{"norm_place": "pre", "tie_embeddings": false, "batch_tokens": 16384, "doc_mask": true}
MLP neurons of a small language model. Each row is named by its layer, matrix (up: input weights) and neuron, and shows model dimensions 0-191. Each number is 500 + 50 x the weight over its row's rms, rounded and kept within 0 to 999. Numbers have three digits each.
After each neuron's rows, "fires after" lists the tokens most often just before its 100 highest values on Wikipedia text that the model never trained on.

L8.up560:567575467498563460595568531428529472523498507424511464541459478501553506527531515470515486470522533411394513490452461537481481406456521528578551497534479502562473491511543426560428389543440477444499511409487515544446481423494530568549590533481471405531576484536511426620470512541519520523442411514477529443528476568545472507546505491484464519454554518569441568525546453513498550398448498424427532425489488599548458501505573511341560595493522487485451514497572499484414555574560493593443533472480509525555502478520463486572450489456492547347462467488468583543505466484535422435
fires after: " a", " is", ")", " She", " A"

L8.up143:501539612388472553553542520538506477506554402541460535474525419445463468467525548470479557549566553489443488519526569453506636442466448424468532490566499546501474557433558523496447519545480561486468494473477436462504506525546410423381472436514544644500571493379627419413395413517526506442580472520543454464404543453510511521512483480544516430468406534466516567493462541576496495523489568499456505424501514475540458598477562504441503529513570490479481524563555517430506621459536506477484471488502480490412459527557499515569512507439455546492492522512480476518538445595534552467
fires after: " (", "ch", "th"

L4.up420:505517442484536526516521595495531417453516601575528505554525534533550459460594480571480444452572460501507450566507489607471389517427551530417440504428537532532500549447585455525463473532455483479526431484490535525471415476502484469542561547463476483416402482547525498528476506580582563547552512424450636494580518473503562583496523561508394501567596517533376506543540557470470442625462496508435599500504487470466566431528509537414520428553461519463537555479518471516472514501548487500520479444416458460477506438506510521468441593493551540504456459528414581500514502524431479400
fires after: "la", "gi", "a", "li", "h", "i"

L5.up278:459510467477429492493513520476455487497487525525466506496497450551502431572472608491522391585514507570565509384409499504512486494427456543589495518549519544533485425476450566518541529528527504548551459463426513573486526386508533540344508648459507592406443472551481542564432546531426556535512495537618499521447441475562511487468443502511474413523466540482558515438527517541560488531499590435528530513560483495523472422531548582522506528468528478398517492552452516547492607482518493493453439503475563426474478539499490561361531522419567506479552475450550567459434544477487479399
fires after: "s", "ar", "co", "al", "o"

L5.up106:548533606495521448452463519472547499475497366448408468506495495435535491424485549555454553527510498446574532528465528409540521495456427505485595450502488533468519619498586650498455535524457472435472525429428479513518549521460530506533510430450525446444488492516480613524514553484483423402524528552466606408603511466527553472532432462479403527478567466434494446586451517526549539421512476545490503475438515501467398466505457556502521455561561420410525511497575459519511516502529533532449444523514489577557483543450504527478459544436524588628436551478485548449490400484456546534
fires after: ",", "in", " Ju", " May", " December"

L10.up373:502432565533424495493437555419542545511557555531475498499408601474466517501522511504592615530539612527487560496462524533462449471480588504464489442507539480448531402511521504494459540543484459414450533449487542543516447414552532440412470492469487531474538540589453510484500521552500543483470482516482562489473449573602437481500546438523482449471477478464473498532423408530495528507475495495525512550641601441533542445601531404488457597477470519549557542474523497531456543478447503423518403505542483504534427567506448396473565411394459493396505518446514520493447511547439645534
fires after: " ", " the", "y"

L8.up246:491523466463565467441535510584444555498525564487464570541538530375418512662448559425441446549431530511458615505548419510551513497542505554478501538453465529483489464452480446480536392572501556495512560399620570496487425496588508499462604537492508453540489551445421507531449521532432471435467512448449617443486625435509518600495460490456457503455551534452453490356525528530536431535467544527523513471516510574487513501465410547520520524511562450448472492587531444472536526444567491536433485484409554437468486412514504472472497517502460505550564513515515473548522500562481511494
fires after: " U", " O", " Al", " Ab", "o"

L4.up167:537529504482536374608480531573384414513442495487501489451432433585597526545513572515540477402543501518463555568494576389404455435592554524468568474547514496531413543533532529572530479487464514506466423515495549501529455415450402526454533547546446516578520496506553453497477497429488557528442542429499502457451570489511511412449457445512567437468471470471529416599466472434560560463461495514507467465447507537485481511507548518452514432461441512533468487514475504586528482595533537568458526518453478561433465470573481496538619600564487461518526495517485587422439489595516447548
fires after: " ", " A", " W", " T", " H", " C"

L8.up208:587471463499500532533618482424505526566506449448445414561459467558526488561454536494409490440515518435544584420451551550497473481485557409527454501589461550539533519470590501541512503582423551547414474444542500494463535478563340513549535577493458441575457547557521575535597519491426509524496420478490506447437446505516412475530502506517450526459471500484460530428443510558564489474561478560451542535589493498449501485474553434420554492527446506414567334494474520562558415560421545480542526512446496477545455542429557492560465524482487546453488488540539553447543439488440538505
fires after: "s", " Ho", "sh", " Sh", "vo", "ab"

L4.up482:449512525498449524466515590463484364460423470477516547575552527514537521463453399457537499472519550432525466491557519540459445535489418416539514473439502530519511502465467462466554516489427489555367425443527501446453578449533471434449461611474518453520502483440550514542545423504521585499464499445498471549496646449463475504509487470548604438452459496488551615519480481491559507482496460465437603451474502447494413499490499562535415498568452435518549505491514405574498662550632467469581512481477544431461512519554485512527515524418538489515538570477577425466577463505501512512
fires after: " Ch", "y", "ch", " (", "hy"

L10.up220:495507517514447436488540459596509462511404560549570388496435467399568495521529480606569527481504526491652490516426523454459547507481493515462471452585563514515522480459498463565476452374470437545447457489387507511467554479584505511465478588551557451460500461521519567487562499476542569563513496480502414506453401406493518597510455540556513489464481451475656485520566477507452541501519551492605446456575445481564531511457445547527544511484500565504451500564522392524587488496482531562542501507556584465493421500478431504369448524460511591501535456496491557514479508522466541498
fires after: "s", " S", " b"

L8.up519:582559505497549553510479506503449457520455570462461413495442614420530499530550498471535522449485556520445562397412493542611451490418501554514484512485498591486459520478491508490453526475532535387453494561533487608545459534444486457572496479507544421496443495482577537488407514637500586493511446479559608500518439598386435536551477543547447486563499465447514527497492478536498531403491553462542503560523513495480384407488590405489478520506491618575520563472392497477566602442565441549480546477547479468516463552555476521462473489483467579523439495496474498454503452503519490471
fires after: " is", ")", ",", "z", " was"

L11.up499:466497526523472560486513539401446494480513522642550468384480531486613450538436453450583479515489402387511560589531433498532476489543538619439522485410553559409576509507583485521436533472473440529461443541542466553554454502458462478403499645565387533523510467484506535451517545506474500515480501538549509440410522487457455485516466575496594499488460478434507390477482521522508605554489519491541490505556504557430490427460575513510523488553531446473443513487528487593525428539462466498479534520575455556460475531450515416455461498543422494473505493482572624528533472515578488494
fires after: " C", " A", " Ta", " V", " ("

L5.up19:590507441484444508545458559548483430438448521563556475521490546507503495583432557609577488431537479584514430402488453526493460608480512512464556433574500476546528507501564380512433429554579478478498498553504436631538545528489543425452487470446591469530438531527541521552465487424388498487527487501474510415408534465479649485421500530535543537472445459498533541471499478471530501532492532501520463507429493506409533509450583417487490414535573528471524456435482491514600351452511511480556577486599517517488499509431442544575493450467533501523535458536474480437483519526550482448
fires after: "ur", " con", " re", " p", "ar"

L4.up115:571439509526537488539503448423511506561516522543541527574598495494518484430561404467498452519485559456545474457460510506488525410550462494565632482547442578457509473564478562538424474491534509508471527525407533493479512515500568424473455493508547473512519593513461534539479507455475438517498476413547532479592481490546612485413448489514474463526495429501575604443577486426484533455561458492496512526535525429512487454478478561435513418573593409404437532548518454469483486485549478568455635460409571495556467446414588498436502456507547578477530456352458504480588544444490481525
fires after: "s", "d", " ex", "c", " ", " with"

L10.up94:535543468526572485454456473481509508507501438504409500525520438573612448498562514469523507558472553452525469481534460522509401433451429469546379530503418517528612448525485529602593441415485504587516477504533523395503468425587529441547499514502433472527465462515507555528458520441513457556527564513469518453532561499421562475544494409549403463498487511536411464509505465505439566512564419510540520480571467527490520518465555524402376446496528369586515501524504576510501585418463511522489595463455541517518515527559542440523422592586461526472509587476458544522485436476534457424
fires after: " A", " a", " Ha", "bo", "A", "a"

L8.up47:519523485425481513487620565523477458519502412573538512577572553495489435490526462519470481438529450523557575500542480445534525466455491453473523466568427487441476602521367552638465519522523522491425461504484503551490479507539514456479581486646478472498599430365587498424432598517584522471494446584541504453429420501481493575436527539487539457486539489523542486541522535524472396467583506436469593477410422474529525426490514540489520495503511495536500512419567577530491497414536506567495501498417512535400498525539491465551652515487490472462474520461482535452540473543501516507
fires after: " Ch", " Mi", " ch", "ch", "s", "Ch"

L13.up17:484563442449538528411438472546420499396460476580507465473475435503556482486509527461542475517506560572536504528486510568547408479399456446447499504530526503583330441593582521443474464499563513584457454529462539574600487466426547575544484524444527484495436518486466421512490495484522540454550520483529556466517421591510509533489601484580559501523470587486385476514535507482550445588391569486457548421462511506526470481481505535448441581502503513411506459455503510514485394567446518492507527445542307514496501540477512543500493541506505578541453508516442544479521487498439481438
fires after: "|", "\n", ":", " ", "-"

L8.up555:488537553436554537515462409545392397564456438567497505522500583470533621497538466396468492493461493455520495522552470577382446506563475528501541498607487481532535588528464542486509493510470492527571482550445541490557445531524507577505558508509562454471449567486493509528495426577535535532502520616428431368413520536547500501415605537443488431474424503469544525416466458518427557409462565555487582511434461554474488438459526468506520450448493486518596479484454474464482527503491525477531393575505529465502443526526519557501532523493442600565568542520440539486619478516446500565
fires after: " |", " sp", " ", "ro", " in", " as"

L12.up4:406494486484524503487436333515466584426339435548544515575467584513466487456444443373579475516507594415516569447508513463490513448486578498480477576486514503497457502522538509617432480485494477585489443527485494480408520459549464621505452444474511554476461456454521463560550510473521520561462526551558562506375563540452495485540565509472495489510462465503528496370506518498472540527534543516509598497485495522514479536444462472469539436461540412595568511473441534442503603543505501499517506469488565498591515486507570489433427580480598539432541522542451534525511414513511490508
fires after: " ", " |", " \"", " a", "-", " Le"

L5.up37:560487436482487445520536396542445484509586558370535539552499431487465444492574435572488534469567446483509426509470487541554572482491485578537623578430559491473486474495511457425408469589485491445429551454430488384535592562535482407572582386493540489546494427432462394462501468436432434507477417523583514497492527425527540491498553471497562502504539541461478444393482485472543524538502511525540517530440515561498427497544480542577453476512527456540482507553463574491548470532572472459552594458578500518542492497529438479497500530492480530493491568561575539501637469501460480452
fires after: " po", " mo", " con", " so"

L4.up116:471572520547504521563498456456553449622534465536496558487459550518487456464484571583510495427538537448462449553491467589466564610537566518388549547495517544413518542450502483458513558480494491511535504545541430442567474484435537562495458458466470412469470497516482530516538502517506518563479557443506462551446469439440567498386513499504460508565512515459600512475450510525565500470517561457516435452461573554472452596470638403551452529490449451335521474501481530505444404470550481478512498543527443499513506402571497439527626495490539509446485460439479589435495536647484467488
fires after: "ar", "er", "ur", "or", "lo"

L5.up465:511528456502427464500515554425459493554549462393517459536511589541556325483561553472470521454417486486478398435499537499463483490410537498463596466569530543508530493455493574430561582558478506488476515530460544478398527440443624422575506548473560480457449499590529520484506505560491553485495439502529490437543521539517429520509444529510430489467490643456528489513471518550454568524444541508527526468468489508486503466586487421474529453482473511622516365487559600509527476515426492558455462495500504495430366576492474527502528442489481472610564500484513527471531547532510524391
fires after: "z", " Da", "n", " D", "s", "in"

L4.up524:483497546489497522559470504545474524493433521495560461453549449447488479479545631479515549466368460468471480505482535514408406620486564566421548520481484451490494530525451553428495509538509563544454554534393602545495510474536434454554463553375479501571506485510449548421507480531559464535510395466460481423487494469502536487487559503445537512477444472409552551513492440530580574452428559495462480449483432458553469569501416486496415485488557557578487516521520492568531576458486519454535438461398567430466535534551512576500557502471486623524524479576448472582388599488427492488
fires after: "le", " me", " Me", "y", " Com", "er"

L5.up514:551503474419428498564506539383462563551565567443444502572487546493502502545460468517496540416494505494467447369469541462528554510534521545520513488442493541517401518487582526550523498531535420441426509538596460543482468464522622439510505455535545461542520529504486607484497596509441489485452524473460515485467541501450524481469479534457405554418418425519479542470545538558462421523472521497562455501526586446462510411635582489533572494658475546544469476439537553507502475539521502604404529503542471540378421483501495420549410526486519535491528536529505456514537420497571468456
fires after: "n", "en", "in", "w", " new", " New"

L5.up152:496423548490473487529526502452461407499493529410453440513463483474535542430566520505580480512438506599435522532416464505583439468510526580581542454586466433593560452452557482433484488504509493521427539430501518544482446520572477522426468479544491464585565543482544555458446491503486451470498453440499426490506517365509499544373596557508446529430507495476552581448450473518502510469463453547546497489518467497542505542447529595671511419508533530548388481461455469461498567553447561513517551484529420511480563510551554410548365510509443526518411530548570457551482516484449509511
fires after: "fe", " w", "w", " W", " lo", "ic"

L4.up339:498553423533407392471514524530489457383472409516494512535427461515520511428611437504494527443504484455542553425474411532472521536487557499444467488533499529433509499497500467548496567539487528499447551487440516575510576477449436529597431560522454509440453399539387493500559477547481451393486595508491530497591510537555443496478489540514541586443445527397485489537522470514502492473457486490441443480480531485476478392567464441509524491606509456610531455586524591547556505507573522527489516451543471476542486637492486575465579491540477539412513601529510399526427481543483577474
fires after: "e", "t", " Be", "o", "en"

L9.up422:552518445521500427415408446505429404434502589426496498598482454420568493483470539467516496410536378432515556464518475542462471510473507576417574531546520455448485545498495478550450514505588487478485473523428491510509474587611352482442483533493497494546438598560517537434474489476471430476619474596568584453539528457504456469510531538550527542523527456449582502415534448559525610483600617477522429507558560513523529454510484468446483473549445542540548457525529463500431499432525488498558515476565500511518556522464479581416506562489483513518483525453479476560615543525500492510
fires after: "e", " pro", "o", " as", "m", " d"

L5.up322:554487484464578534554474505442538572477476540480508588529593468503561550486586481470446482465483568454490481573548410584447538504508555521526492490455454474365467501448561501490414486464494507472515483406419438576589531455552478584462499484503409511569510527431550448463511534555555446460568527434522485474521538522496529463549502590485474393564542458455500512564458588466524478490496495411543433496472559534555497475470477544416390583517527513459523493472462438512463554425568494409350471495557517562512425494522474446575464458471564422560542597572407471510492589489492502470
fires after: ".", ",", " where", " 19", " year"

L11.up466:545524596458451567510500533465442467350516512514466518568373530500442479537605516436567414508491481474453577497471507557489454476582490503533403605463484515525481493534464594458483484529409446561433538506493542408617520529352460495514535510475505542579506540535528579517462501458587463435477511487578430427526409570554578523525505543509416479512460475438450514540499487481491503529495506538516553587512568495560547455432451552531462482484423610476486543489533543524538493546509512406483504577516517553397480571518543487436505483528498500588441448505486504528565424466456577461
fires after: " ", " ex", " co"

L4.up142:424469521465496424514533500461505406516490459517490493512486433496536528492517514502507507495541452488473581525555546458508456534492461436513447493425574421467517527598528442544517528481472520520483431427422509496537516480389478511535573563508567545458443476497478539456530527516438519604500551384464606490531362410569502533609470534599482404513579472540534537451570499527536545495554548444518462506505520464569592513488498505523530514516512390494496418521473456613577417513372505550430470520589576382622479529514528510495533492434531520470541425446516425449533535554487519437
fires after: "s", "ch", "c", " all", "z", "ct"

L4.up501:540458566444515443552515554521391435514405520464551477515462490578591451447518485451584496509455613547503513511539522452441407439469501550469545540584446486467461492503428513613482523522482544620530435487451541517441538517591561456474509451480580549501485483439473490531456470552506475552536495512462556524401459518440550450473450583511464483558462442491550422524539429568579497434399590545462516451492616509445415540588530516425501470499489541497452600535526465575447485473427562497509418451500501452476542601472542583523517504536508557531404501527534547498520523480482485386
fires after: " ", " the", " (", " \""

L4.up177:475502451441466486477540404547595528440492458525473518453564444547526463539470557544474493564406449504515407477554429555602501401636563498525509563392537506431405451523423505556546528510420457531511608475513393435458449517564433484510489559446480485624409463530525442455532546500409507554441537488459548478498510468477551514480487539480564559417531497582452572432462463521517495382485565490565473541508528508605363485510472498517581493489440532500532484494450523511496495581520505524437506508500501540553499516538475465448530574451492553472461471561602564519527457462465473463
fires after: " f", " Con", " con", " Mo", " un", " mo"

L2.up446:477642523475435564530598461474494496483588440542503466535505426523470501568468508474481511563466436522456502499484492522487447412446535503560525561505535488538479566465522496538554489585504506456398645480501518416516515616447524533466477501426499471619510482528433516549478454495532460551579560507588415483480341538540555497494453480517394543447598523468501516438528427559463506545464467504490508500613555510552529438445426495498475484513577529414528460467417481468478529495460461535502467525502415556579386410487454513509510543450524512518520478596517477497489408552561580454
fires after: " ", " Di", " Bu", "li", " Ch"

L8.up567:498572541482558524538491507512488396490545479424472430416539480424592491491517515447541573619519534545522479499579535550476502531556540437432495496574451533422439565540466382569487481582519443551524478482508513514652471544499465562519523497503600587415474538483580462424514396457512525511566400480478441494481448504456551495524475559470465508579404432429429542455484403501477550503463502495494533558425520482522534455454486454540453511543469516489494535384509546543499580531534454456588442538509550518482494475505486475475565542474516534450447550446491476584660461536551520434
fires after: " ", "p", " de", " co", "c", "com"

L2.up557:535398481508484455534576494506549411467534536473584565428512527535520515513500451468506502510526533547464466626529524463490555462486427467542526467501490472490505408526454446501463587419473453490490573411551580490526559461522436586548449468416466509548471584531502466582495375476532477495462405417469561493466532569498453451551481448535466468498487469543532480543473418542516496442393428474455482559523525477470500437557512511456512525437513460585512435534535430553552516502536563499590426374465539539491432543449387478514625439507607478469414436552534512517553561510525514605
fires after: " the", "la", "h", "cu", " ", " La"

L11.up46:515545467487455516531437429474529513493529518426419545471459524471563488491432439521483526474519594488527598438527380513462459495467517498535491429417396504436451416510455559515478443459465448504560570507460402536493606445498487420558515477488456439568526430537505506506523424537489569478554535506436506453582492536571511498455605447518533537490578469559559537484487568415479494415494390407527463442391485447481487578510515471431437563456539464542490530515502462469589512607590502495492555512639499457573515412449538500556438499485509503466509553554633486456515503507528546495
fires after: " 19", " in", " (19", "-", ","

L4.up489:463507594500554518576405446425466505477512490440498542483563464530485521427566408555498500570566508519502537458513414547491504501558541517442374445445419582500563516463398562509507475467544526534505542514393512513523592536585486499476486520406591532486517521563549555452572580434480443579522401576444465374503439541496453424437508535478543512559606492479552490556467507476498467474463532467461489371475383522533422401474473566461440507532523528497428434460553558491517487596520527490580534456488541516495523493492537523525491454472564551579500450543489482550576498461491558480
fires after: " Com", " me", " g", " Me", "M", "ch"

L4.up213:519488481496546485589534484446465513586505503537428519545495457533564453585435521455548501578526465471580479516523449517475528490514558507467516478448471491502545549482524484390559510560499482519522392529526434467533521441496499510485603595492507501474543588392610520557477575509534447420518610532497549546504460499552564394476407414498521446478422471519502378516494453450481481424519534453468496452558476476481514477443468477458450571519529408532416566548495520508580502486469449479490583424523384586531434512568478500448486556561445510455534492529421618541463392513402544566
fires after: " A", " Su", "H", " Ha", " Ch", " Ca"

L4.up387:560464518541561531579498519493466563590410537516480522538501478424439506460521403510443550548502481489548529471444495571468466539401501449409520494553511583507579566546521527456506557506467498463477531531466448438539471525491513564434465406449470532418523468510562509452513522443472535613397522455489567509414541480564497440502541579570485524457360515532594538453491452499475515475493453499410408481532487506474533545488536590573487577560519521474473560542555516504490574465480515523487491512557504487524512441479550467570558527478547467395506371625575627516517565528485460374
fires after: " Ro", "re", " Ra", "er", "lo"

L5.up101:493540489515504523571493438516422504499476514471538519540506495503569473461546587504466570516514482491442421552576487601559450572541472505552526500505542488479425494420598627504460537500434448530544427340467504486492497454462512478529532432464495486546489533469498464515510469429457504604499427496515475479434531418420464433405513446558577507569512476459582508533469488539550459537475529474398499425587530483424522413491464576545634531565432520533512462524605399592450443448486410520477509492506530480539514588486498453501515656553450476481501523441501504504506474488571565556
fires after: " a", " st", " in", " the", " for", " an"

L10.up235:543495483438495575426486492528500493549471543487463528484479454479590418521518552416536549517480485546457486409500501531502467426431508530513466539510458507599493555526440460517554465618499521524458514632556525474383532475640583509567524472524528529447481332419447506504489555482529390527459507486551495440451518494380528474489524524461537497506422540498518539557515479557448524533491411525567504522544401422449545501435515556526491484417511421525508469518504492456430490486512523493460472430526465475449528542492455495468599591597496463408608494601526574551480493570463568564
fires after: " a", " the", "s", " |", "amp", " pa"

L5.up405:564571551547535479524534500547413583459533523493480467527391515514487526485517496575560534513502458491505505525396552422509484404460536670541407412552576446476493572515520532484531492467447577498453543562482471576512436451582527514504472476550555486536519423440522543425467531454429503475538590519506510443479491492481546500465422418603538433493460534521537431533519546510397452510494514457468592428475512454431415512491501585500485488539432481431446537518487504471485518418506482474502529586527504432411513570549551419538497493574540494497548464522571478415524447679527465464
fires after: " |", ";", " C", " K", " E", " "

L4.up76:556585415493619597459473453570424444457443516531510491457508442458518485565548472480460529513437638492508514515464525572543515459502541463494471508529566440435544504532485540367626542513505496474479419470536486531479483435540559496393414530486521515503521484539493459491507470483515518523491453535487498450488499458459496560509476646480456450502526542430490529454456515408520393421570506495545540501458562488539479451501534456456508424560491486499504537545579540486444536630399456519539489526627477457584573545527435490446414493537551556436423494403509514531514508473482633498
fires after: " for", " the", " of", " a", " The", "ar"

L4.up343:556494531430419537490585467435450485574461505446449540601500506523411481550542424444513435549468484521519503431504450513438502566510479504484502510458495400557592449543586432500661558559409498518477526569504506439477544562466564499460528512524508358510509499508549540443554540493583483495440513473535477491502452489475535516545408542472584523439461527490428454359479462612490583574548478506507478450529537511499521442439493459498395483556492473517522492519523453575465491509510420506572500431511594501456501587527497543445554557526498377526477423491630484501477504470519447437
fires after: " st", "st", "or", " St", " di", "bor"

L8.up68:546492439519465516448597494504618395561449508433567587586558453474506500446515445502511479488469547562530507566414445445579579407558584479528481464507457424578495487552567529483616446485513491554504535471546504542482471519451549489495496438470538403568460511508579590465504478459475458486556553530512524458476509506402503511579551458479586550421524544537503474519530438632539504570478464466521520480460424513495491539449477549555504387448472550426487425504542552537467508490488492481471509473415527413543463561500488454549410331547536445459460459498409520439550527481504470532
fires after: "st", "°", "ed", "ib"

L10.up574:512440481390473517541420498458477516519443518450486566470501436486546438412436527524471475490465554522422459490555476500527444474494468485603491479537547640474571598518368545522549523494501541501518523591506509480459490407625544548399530557490597479430509476433529501431428427473523484464554546463581524450499543491495456452471437411469501499495497474513367556517519465517526468514490394542505477494516468539501394460518563613539516520513551546425477563445539537428462508650577530454472520506509515492467557514515520558444477492511461472443633514524541573527529499530538581480
fires after: " the", "ur", "s"

L4.up569:478536496514558534492504514504502561497455524471482447533578503533470500542575506526416541502531541374528460464491434570439540385488548555442539524531582490549502413521562396521440523578421506467480547479559456532518526563475554540528512620447471512508463482511513430522410530571511385515508537442513479436521621454488458547441605517460479537463387491440538434421565496510458466564456499533457520430469523473435459508522443468500520462403514466482487512432494632520468552536550584548503482535422460523539458364494521447608437459525444534457459550557549544527459519582513457555
fires after: "o", "ol", "e", " La", "co", " O"

L4.up462:502393516495521477462500514546452550500492533491502519521421469396498508572533515472549597499507489362564523532440360512463538535489507410527401565478497524493439454441540549545564437507488446485465505449529501542483499518572571487437569475611465512563509417441516625424537488486524513528410499518439537544425506394579483516473538483465506588478458494466499473493561514446520521502536479454603512469643508495514587466450460444526393448554451548469550571495480500457607479467530462486564446460454454477463437504615545444457522467543521463523493423558538530469550594442523525490
fires after: " St", " st", "d", "D", "at", "st"

L4.up85:429538459409485458496463509514511470482457570383501511399516516458627477588480636439549379535414548489483489580544536518562480527519572507462483545511484467527493545480420471492528459505493528482451487417450539459526501474531506560437512457449464447507460463491469581498580408569536485573498535486401509467525477464523587440471480553495481525615467474469612437528519481479497375454574438480473483502557503571514495509474502529452485463621520532601538461572568462536529503588507548591494463567424483543498516570464544504411570558503532453415552484421475528532456521440460548507
fires after: " Ca", " a", " the", " The", "C"

L11.up136:468473512520525504455503566387495390523432486461575608375592505538505391519549518491563455525539581548475522581485460485458494434432482558431491571515484473499424541482440463543448457611478542452435612522489509568391507480562474497483512483562560441472534591443528516414517497565497550471484518534466418535475550552570535444536531519460574443402471536441442455451487470576507525495477519471510568504520536459503487447527530605455458482443510554538521451560542508436512433556477478506478476475586535475460464447541534486548379507482485570504517514448518512449596408529575399539
fires after: " ", " C", " on", " Z", "re", " On"

L5.up32:622486491415500465568539526496519532542453483507488530459587465561537457508556463466447468578422558607569622467403603543505496516517489450499475556568445587567502566488451510524552498450391490466551521443482488504580492538442516572530539564493502480405456461526452577497446538517542454547490483390433482479439494478537474553436465450496491547547506473466462500448483488491450534503518475482470532524466438543546529550534466552461573379488555491502430506534537466398583548600496572473407544588512496442549604482594471466445479497406514527499458438445455524496453586476423443463
fires after: "s", " de", "cc", " De", "ro", "in"

L8.up265:457486429448498529529517467581499476478533470542557445535540475532501458577534483449495483493451611503479434538494455521498538460496540434384499457505434537427508467571528424493502434472593454679614481525478491551493547570555462454471420482490568474508549468544548544538317575551570417559478555471469488459444392526496591485449495545545450552515546590453471528509477514484528461524457504545458519417530473473514469517431464482444544512445465484482497561514454463525456566606521511434496523532528447590483464467480458474428389492514437485426434498620572570472495494499485506483
fires after: "-", "|", " 2019", " (", " \"", "–"

L9.up238:400518459500529474405438476530511511444468489505482540581464498538564524519516489509502520576498570517428545478412397542457410476444513526475496561516448463433511611500528536605539427500482472493483531542475520498477498534543554537433552574476528394567443494519457547469543469518525399450535512504575514524505590507475577468385404535482430510519527501403456492611453428593438558504531547478541431510561453619453468415470460486545495407452498453553462465521471492495472513566509481493606636474501497524494482481525428476417499457493624533476576541531501451539452476501580438551
fires after: " P", "c", " d", "hi", "oc", " "

L13.up388:499459574457504485480549529487502439450554440491484444509430434541518464576560533458505505544485555466515425608591564498544514442494484466569546413477539424546406520441469432492499483537524526592399472505506519557410488393533514557504501501445441471453394410437557476487444473505543465523447472550550541502437555492482461526580616483436475411471493437480626503497494572462529503564518558610597475522510509511457466497542516544605497502448478494479488534492486578553486589485517455447525515516515490512586457521561498598329439474507616533516542462448490433473497468483502545508
fires after: " |", ";", "/", "–", "\n", " "

L4.up499:494544500472506525487487481430491456508452546546460555500484512492436522464499514440528475472581548557380411512464458557442433428514514545503536469540538497540565512545435477555454421478518598410473550510509521513511457473566426469490558523466560537486476576404542545525457439491591429552433460475435435506521609531457455504521577549488513467441473452558503435588550492392451556475489469411473485422474466499441518473479598642492467476487492501531491518469519459580484593634509504553481487566528537478438517491446426542540619517468507567423596480432548571436595494532421501522
fires after: "te", " Te", " ", "re"

L4.up539:534496444519500427474452495499672497493500531579465476550537506444523417522504429531545507473482503414521532422465542498426420486426433454455562527577510474486419457546458445574563599562580519549502529440529475488535563497544536551453407466558543498493462447525506526541481532578482470487595465498495506486523408544494480509491496552443448541469508430486501547495573505590432518426465522528546598455409592448544498510555491563520508469518521502416465504529507482428553376408514536491477482498555496462588446478470572506519508375493582526485475562426594406543566595474460563513
fires after: " Mi", "s", " Th", "th", "l", "d"

L5.up364:496516436425524462533619504418502507418379544534436554593553450577507478504518506511444561471524555574479449578524515540387506490409555468457463467517510493449472487491426520535509508516386567509523450426541534469533545456542562479602436486534546473469572558532458443471525521548518547544530548524424505495472548535511469469526496478569526526495475558550443488508501456436413512455426455535427515569459538592537505562554452486435555573553568461496424540464524514519454458514475571463442425476531412552479555531539629416429447483494450588515408472522536412492522588501409500443
fires after: "-", " de", " De", " inter", "di"

L5.up373:384585475477467398561517445565474461477548479502430487552504506467447467565514586431595457524493364427506461571454465542513447569539540435511487563510539485424503485515519548449526571424532512427506573537481566426426503579472492506556473525570460564520509555485513497469523497484547508599539500499509532503497476481551525531459445536483454460491541488542511483588583485482543435525433509546419402536455482485430533488452558504535468519487508454466476560451520589586495429486492482452486514526596384442410405548476445548461491543420530466490536604504527568515410438619606464510
fires after: "or", " po", "ri", "th", "ar"